Weights of a small transformer language model: 4725 steps.
MLP neurons of a small language model. Each row is named by its layer, matrix (down: output weights) and neuron, and shows model dimensions 48-111. Each number is 128 + 32 x the weight over its row's rms, rounded and kept within 0 to 255.
After each neuron's rows, "raises" lists the tokens whose logits its output raises most directly, leaving later layers aside.

L8.down511 [179 114 135 115 117  85 139 162 100 120 114 121 113 162 148 119 129 100 161 146 155 161  92  97 148 132 129 174  75 166 120 137 113 107 101 110 137 120 141 112  98 110  93 150 108 104 124 168  84 149  79 135 164 155 151 147 154 115 133 141 123  52 104 101]
raises: "i", "i.", "i)", "i:", "i;"

L8.down326 [171  81 135 147 123 117 145  78 135 142 132  41 100 133 111 152 108 156 114 131 132 122 133 156 151  98 120 169 118 138 110 101 108 219 142 114 142 155 177 194 103 156 149 125 184 137  94 105 120 113 105 133  69 155 121 140 128 196 108 153 156 124 135 155]
raises: " son,", " child", " couple", " children", " They"

L7.down1530 [ 57 103 186  93 128 153 125  92 186  71 127 146 151 102 110 141  94 139 132 146 155  49  82 102 151 118 190  90 137 147 160 168 120  97  89 147 136 128 196 115 142 158 100 176 158 115 128  55 141 172 181 174 187 111  69  83 179 130 129 117  73 136 127 173]
raises: " 55", " 51", " 54", " 53", " 80"

L7.down875 [154 148  74 155 188 128 103 121  81  89 112 100 141 157 128 110 129 139 158 107 103 178 127 102 150 201 116 143 122 145  96 129  61 132 149 161 130 120 100 116 142  89 161 112  77  89 106 160 147 122 133  59 121 129 163 151  66 129 157 131 122  99 111 114]
raises: " other", " others", "ancy", " he", " percent"

L7.down1084 [127 130  88 113 146 117 153 117 145  95  80 136 133 106 148 122  91 131 111  77 115 157 135 117 114 127 169 143 107 164 127 101  52  78 107 136 126 138 167  94 107 120 162  80 127 100 109 139 147  82 185  88 136  45 111 175  90 106 139 133 159 188  80 145]
raises: "ard", "ard,", "ed", "ored", "outs"

L7.down71 [133 181  97 129 125 120 123 137  85  83 172 136 141 142 122 112  92 109 155 101 102 112 155 111 122 132  95 106 120 110 174 182 114 136 111 131  89  86 136  80 104 116 133 155 137 112 127 111 174 143 117 145 105 161 159 107 148 128 129 123 131 111 100 121]
raises: " 20th", " 19th", "90", "80", " 1900"

L8.down2195 [151 146 182 150 149  80 180 137 103 116 147 141 142 122 166 117 156 132  89 155 150 149  76 145 185 100  90 111 148  97 126 155 177 137 130 139 185 142 164 161 166 125 161 103 122 152 157 121 125 153  76  94 178 152  92 162 119 128 130 142  85 133 141  77]
raises: "ry", "are", "anc", "ell", "er"

L7.down206 [112 169 139 140 105  81 137 164 123 161 139 132 154 100 119 148 124 132  80 120  60  80  98 146  97  94 135  96  87 104 123 100 151  91 142 128 118 117 195 143  94  95 167  56 126 134 153 126 105  82 128  95 134  78 171 132  87 138 157  59 150 147 118 128]
raises: " time.", " time", " time,", " time:", "g"

L7.down760 [152 110 164 127 113 145 113  94  49 170 155 174  98 104 193  93 144 136 173 127  78  90 128 126  96 110 182 163  83 115 136  82 131 145 180  92  77 130 112 107 134 152  91 163 110 122 114  82  88 162 175 106 156 166  64 133 109 158 183 156 114 105 140 149]
raises: "e.", "e,", "m.", "en", " seconds"

L7.down25 [133 129 139 131  84 104  75 154 127 109  64 120 130 165 162 104 109 101  86  86 104 178  55 110  95 137  96 177 120  93 122 110 100 140 114  56 121 187 170 176 157 151 122 125  79 158 125 116  98 110  79 138 162 145  82 167  79 153  45 112 115 126 137  99]
raises: " he", " of", " they", " she", " it"

L8.down726 [169 122 141  67 105 128  54 142 150  86 111  69 115 119 111 173 121 110 118  82 155 205  90 104 114 112 186 128 148 109 128  98 117 125 137  60 146  87 163  90 121 102 142 143 109 145 118 163 150 129  92  91 154 155 138 152 137 142 106  90 121 113 109 188]
raises: "ement", "ient", "adium", "ergy", "ch."

L7.down847 [163 123 192 150 151 120 105 120 118 132 158 129 134 138 136  94 124 128 112  95 135 140 168  78  84 112  63 146 117 161 213 131 148 116  81 172 118 123 171 151 100 119 131 193 113 123 134 143 109 152 145 152 145 152 115 105 117  80 122 175 126 124 165  94]
raises: "uka", "uro", "u's", "uk", "u"

L7.down1176 [155 144 143 139 129 160 129 161 124 165 144 116 136 108  69 168 103 197 117 139  99  88 110 115 123 145 149 160  88 124  83 140  72 126 170  54 112 121 142 201 138  87 149 157 136 139 137  69 155 163 113 142 103 117 112 111 149 122 132 164 142 129 131  99]
raises: "|---|---|---|", "iner", "ing.", "inder", " National"

L8.down1670 [168 123 110 123 187 149 134 164  84 149 132 165 117 134 123 141 225 141 131 177 110  92 152  93 145 144 102 164  86 132 110 170 130 112 194 168 121 122  98  54 149 162 147 146 122 141  83 109 127 116 126 141 129 152 123  80 187  82 145 126  87 118 122 141]
raises: "OM", "I)", "ham", "ate", "ative"

L7.down283 [ 50 121 144 115 113  91 142 147 112 148 189  77 113 116 148 111 154 129  73 130 183 159 142 122 122 184 143  84 152  86 139 133  66 124 134 130 118 141 116 152 107 158 150  95 138 142 176  98 138  87 132 124 160 184 149 118 130 170  76  77  84 162  65 148]
raises: " type", "hold", " basis", "gan", "===="

L7.down2261 [ 75 133 106 115 151 161  97 143 134 130 114 118 132  98 165 211 167 103 183 162 121  57 166 178 177 123 132 149 129 113 142 146  52 142 133  77 156 133 160 124 118 100 138 160  79 172  66 125  77 133 168 133 114 148  91  76 181 121 109  97 155 146 150 163]
raises: "age.", "rophic", "age,", "ages", "age"

L7.down841 [119 140 128 177  81 101 197 102 180 177 157 124 112  97  91 193  61 127 124  93 136 119 154 134 200 146 167  99 154 140 161 116  72 121 124 127 130 133 132 125  60 161  98 132 113 153  91 115  97 189 127 147 116  32 119 112 119 169 103 104 122 134 116 147]
raises: " father", " father,", " husband", " elder", " husband,"

L7.down1670 [138 191 139 112 113  53 115  96 133 144  56 101 159 103  68 143 160 154  81 116 154 168 164 112 120 129 145 149 110 168 130 114 107 180 125 119 170  72 116  85 106  72 115 131 210  73 195 148 129 125  81 190 107 152 143  92  96  88 133 137 147 119 178  81]
raises: "ing", "ings,", "ings", "ling", "ive."

L7.down773 [178 114 143 177 152  77 115 103 181  97  50  71  57 110 119 170 106 104 144  87 161  59 195 172  83 121 161 131 112 164 183 123 108  83 146 105  78 140 142 194 100 142 111 189 179 132 151 140 124 125 125 160  85 103 155  96 115 180 135 109  87 162 175 110]
raises: "ured", "man", "yle", "s", "mon"

L8.down138 [141 159 140 118 122 147 153 101 132 100 136 126  80 130 189 139 160 116 110 170 150  56 112 100 156 171 190  80 102  80 135  93  94 180 154  96 153 106 108 122 142 170 121 115 172 108 148  69 123 121 151 139 146 173  90 165 158 138 120 118 130 111 105 146]
raises: "e.", "e,", "e", "ude", " being"

L8.down1115 [ 84 168 169  46 164  70  47 137 154 135 135  96 143 157 160  88 134 111 133 122 128 104  91 160  73 139  84 161  88 112 146 122 106 107 107 119 125 177 198 147 116 138 127  71  84 214 115 137 154 134 119 102 116 150 144 173 135 156  92 131 156 156 160 132]
raises: " he", " she", " they", " shown", " necessary"

L7.down1802 [ 80 100 133 141 140 133 148 153 134 131 121 172 148 182  93 121 137 163 138 134 110 114  68 109 127 134 134 186 168 125 140 129 135 122 112 152 131 108 192 146 120  84 217 164 141 125 140 156  96 102 209 161 146  57 154 134  90  91  97 139 129 142 140  88]
raises: "id", "ova", "ids,", "enko", "ov,"

L8.down2168 [126 141 141 121 133 112 173 141 172 134 123 108 107  41 106 153 181 108 125 174 184 141  80  81 110  80 167 127 160 117 119 174  57 124 140 103 106 130 179  97 102 176 167 106 109 177 147 106 206 116 163 114  71 139 152 158 124 126 150 116 163 127 123 183]
raises: " known", " called", " referred", " titled", " commonly"

L7.down558 [119 157 130 148 195 138 107 133 146 104 129 137  93 111 137 136 156  98 167 111  58 130 150 136 174 122 157 231  68  54 192 143 139 190 102 144 134 139 104 125 205 138 148 179 155 142  91 141  54 129 158 125 127 139 115 174 147 105 139 129 116 179 173 154]
raises: "arch", "aging", "age.", "age,", "any"

L8.down1653 [187 134 150 135 161 154 182 108  98 129 167 183 118 192 139 164 127 143 180 182 171 110 124 101  82  95 140 166 135 118 118  63 117 177  97  90 122 108 127 102 124 137 133 178 130 111 175 148 112  81 101 184 183  99 108 163 111 142 141 121 106 164 122 119]
raises: "na", "d", "da", "no", "ne"

L8.down1240 [175 145 156 146 174 101 125 124  93 138  60 100  52 101 141 133 155  80  92 113 153 116 121 153 133 154 139 181 133 185 133 111 168 150  43 130 112  99 121 143 106 131 167 202 188 101 100 148 105  48 162 185 191 187 155 169 128 158 107  77 202 158 144 157]
raises: "hen", "henko", "her,", "her", "here"

L8.down545 [143 124 159 132 128  62 125 146 123 195  90 199 155 145 101 109 128 156 139 150 115 119 107  35 174 146 104 110 139 163 156 139 131 172 134 147 127  96 144 161 118 141 135 137 196 102 123 136  69 123 129 130 101 121  41  86  56 140 105 129  78 124 129  76]
raises: " England", "ably", "ius", "ğ", " Ireland"

L8.down691 [154 120 110 138 152 136 123 105 199 153 131 114  98 142 168 140  66  67 131 136 135 179 106  93 110  96 122 103 140 178 141 182 128 143 159 109 203 123 109 137  99 165 109 125 142 126  60 138  93 143  71  80 188 119 167 139 138 162 120 147 121 109 136 132]
raises: " appeared", " stage", " appearing", " first", " appear"

L8.down2212 [ 86  75 140 113 162 174 150 151 108 129 156 144  73 175 119 127 142 138 157 168 179 167 148  92 100  81 147 138  94  94  93 116 168 194 159 108 110 128 189 110  73  46 135 167 193 141 177 160 109 160 119 142 143 120 132  74 113 123 111 143 108 137 124 178]
raises: " ====", " recept", "enz", " reception", " video."

L7.down1099 [157 174 131 164 111 138 165  70 122 129 186 147  16 128  89 119 188 109 147 155 111 176 141  78  83 141 148 108 167 131  85 103 113 164 148 122 135 132 123 132 189 108 113 150 151 124 116 129 122 136 123 134 151 161  78 116  88 147 118 123 102 120 166 130]
raises: " his", " himself", " sons", " than", " himself,"

L8.down596 [176 103 126 147  91 119  81 149 116 140  95 142 127 129 135 143 159 136 113 164  94 155 138 139 117 151 127 205 130 175 118 177 110 151 124 119 120 198 157  49 192 124  86 160 132 142 160 120 189  94 150 168 117 157 119 156 185 106 105 134 147  81 103 170]
raises: " itself.", "fully", "ouse", "rd", ".1)"

L8.down1762 [133  93 147  96  67 113  79  69 137  80 102 105 112  79 118  86  94 157 135 129 182  87 154 107 143  78 170 148 104 125 143 112 183 112 186 155 106 114 140 112 126  82 135  55 150  48 160 117 124  98 140 129  87 203 144 125 145 132 102 188 184 146 176 143]
raises: "ing", "}}", "ive.", "ion.", "al."

L7.down1469 [102  84  91 161 154 158 122 119 130 133  94 156 148 108  88 138 156 168 139 143 232  80 181 115 129 109 111 128 124 107 132 146  83 130  55 122  97 137 181 141 180 119 112 155 118 110 154 121 111 160 217  72 140  99 103 115 100 176 123 133 134 105 114 160]
raises: " 64", " 74", " 78", " 71", " 81"

L7.down915 [ 87 120  62 161 144 161  76  91 126 193  98  86 127 136  95  66 124  83 164 114  62 110  73  64 101 114 131 147  82  93 109 119 156 158 157  64 104 146 140  62 125 169  59 122 150 168 143 166  98 169 188 152 184 111 193 158 128 155 142 186  75 116 113 111]
raises: " class", " zone", " classes", " group", " order"

L7.down2135 [ 53  91 132 122 124 143 176 117  90 124  98  77 122 195  89 144 147 147 166 127 137 190 109 168 142 175 162 126 147 112 126 152  57 156 152  89 139 149 147 150  96 149  71  61 127  41  88 154  85 127  58 127 153  84 122 132 128 138 132 125 112 110 132 118]
raises: " per", "lev", "ver", "mi", "ward"

L7.down243 [140  93 121 150 102  93 169 117 146 160 110 131 142 112 121 113 112  79 125 105 130 167 100 168 152 127 193  43 128 102  96 123 132 140 189 119 116 157 113 106 124 148  90  86 113 120 186 160 184 117 122 112 144 103 182  96 148 127 112 135 144 169 157 173]
raises: "ible", "ing", "er(s)", "ers", "ient"

L7.down902 [133 154  60 152 177 109 117 149 123 134 140 148 140 124 130  98 130 154 189 100 152 151  80 113 152 119 105 141  99 123 158 119 102 175 151 154 150 167 105 115  88  94 110  40  92 133 117 116  99 143 152 129 133 175 151 110 155 101 161 140 165  96 122 182]
raises: " other", " other.", " others", " others.", " rest"

L7.down553 [111 147 135 135 138 133 135 147 137  92 127 151  90  90 102 112 114 159  98 180 145 128 134 108 123 114 136 144 110 123 187  59  67 172 182 167  93 170 186  92 126 173 159 140 126 142 128  57 136 121  26  98  40 132 180 157  72 105 128  82 144 146  84 141]
raises: " known", " called", "ad", " referred", " commonly"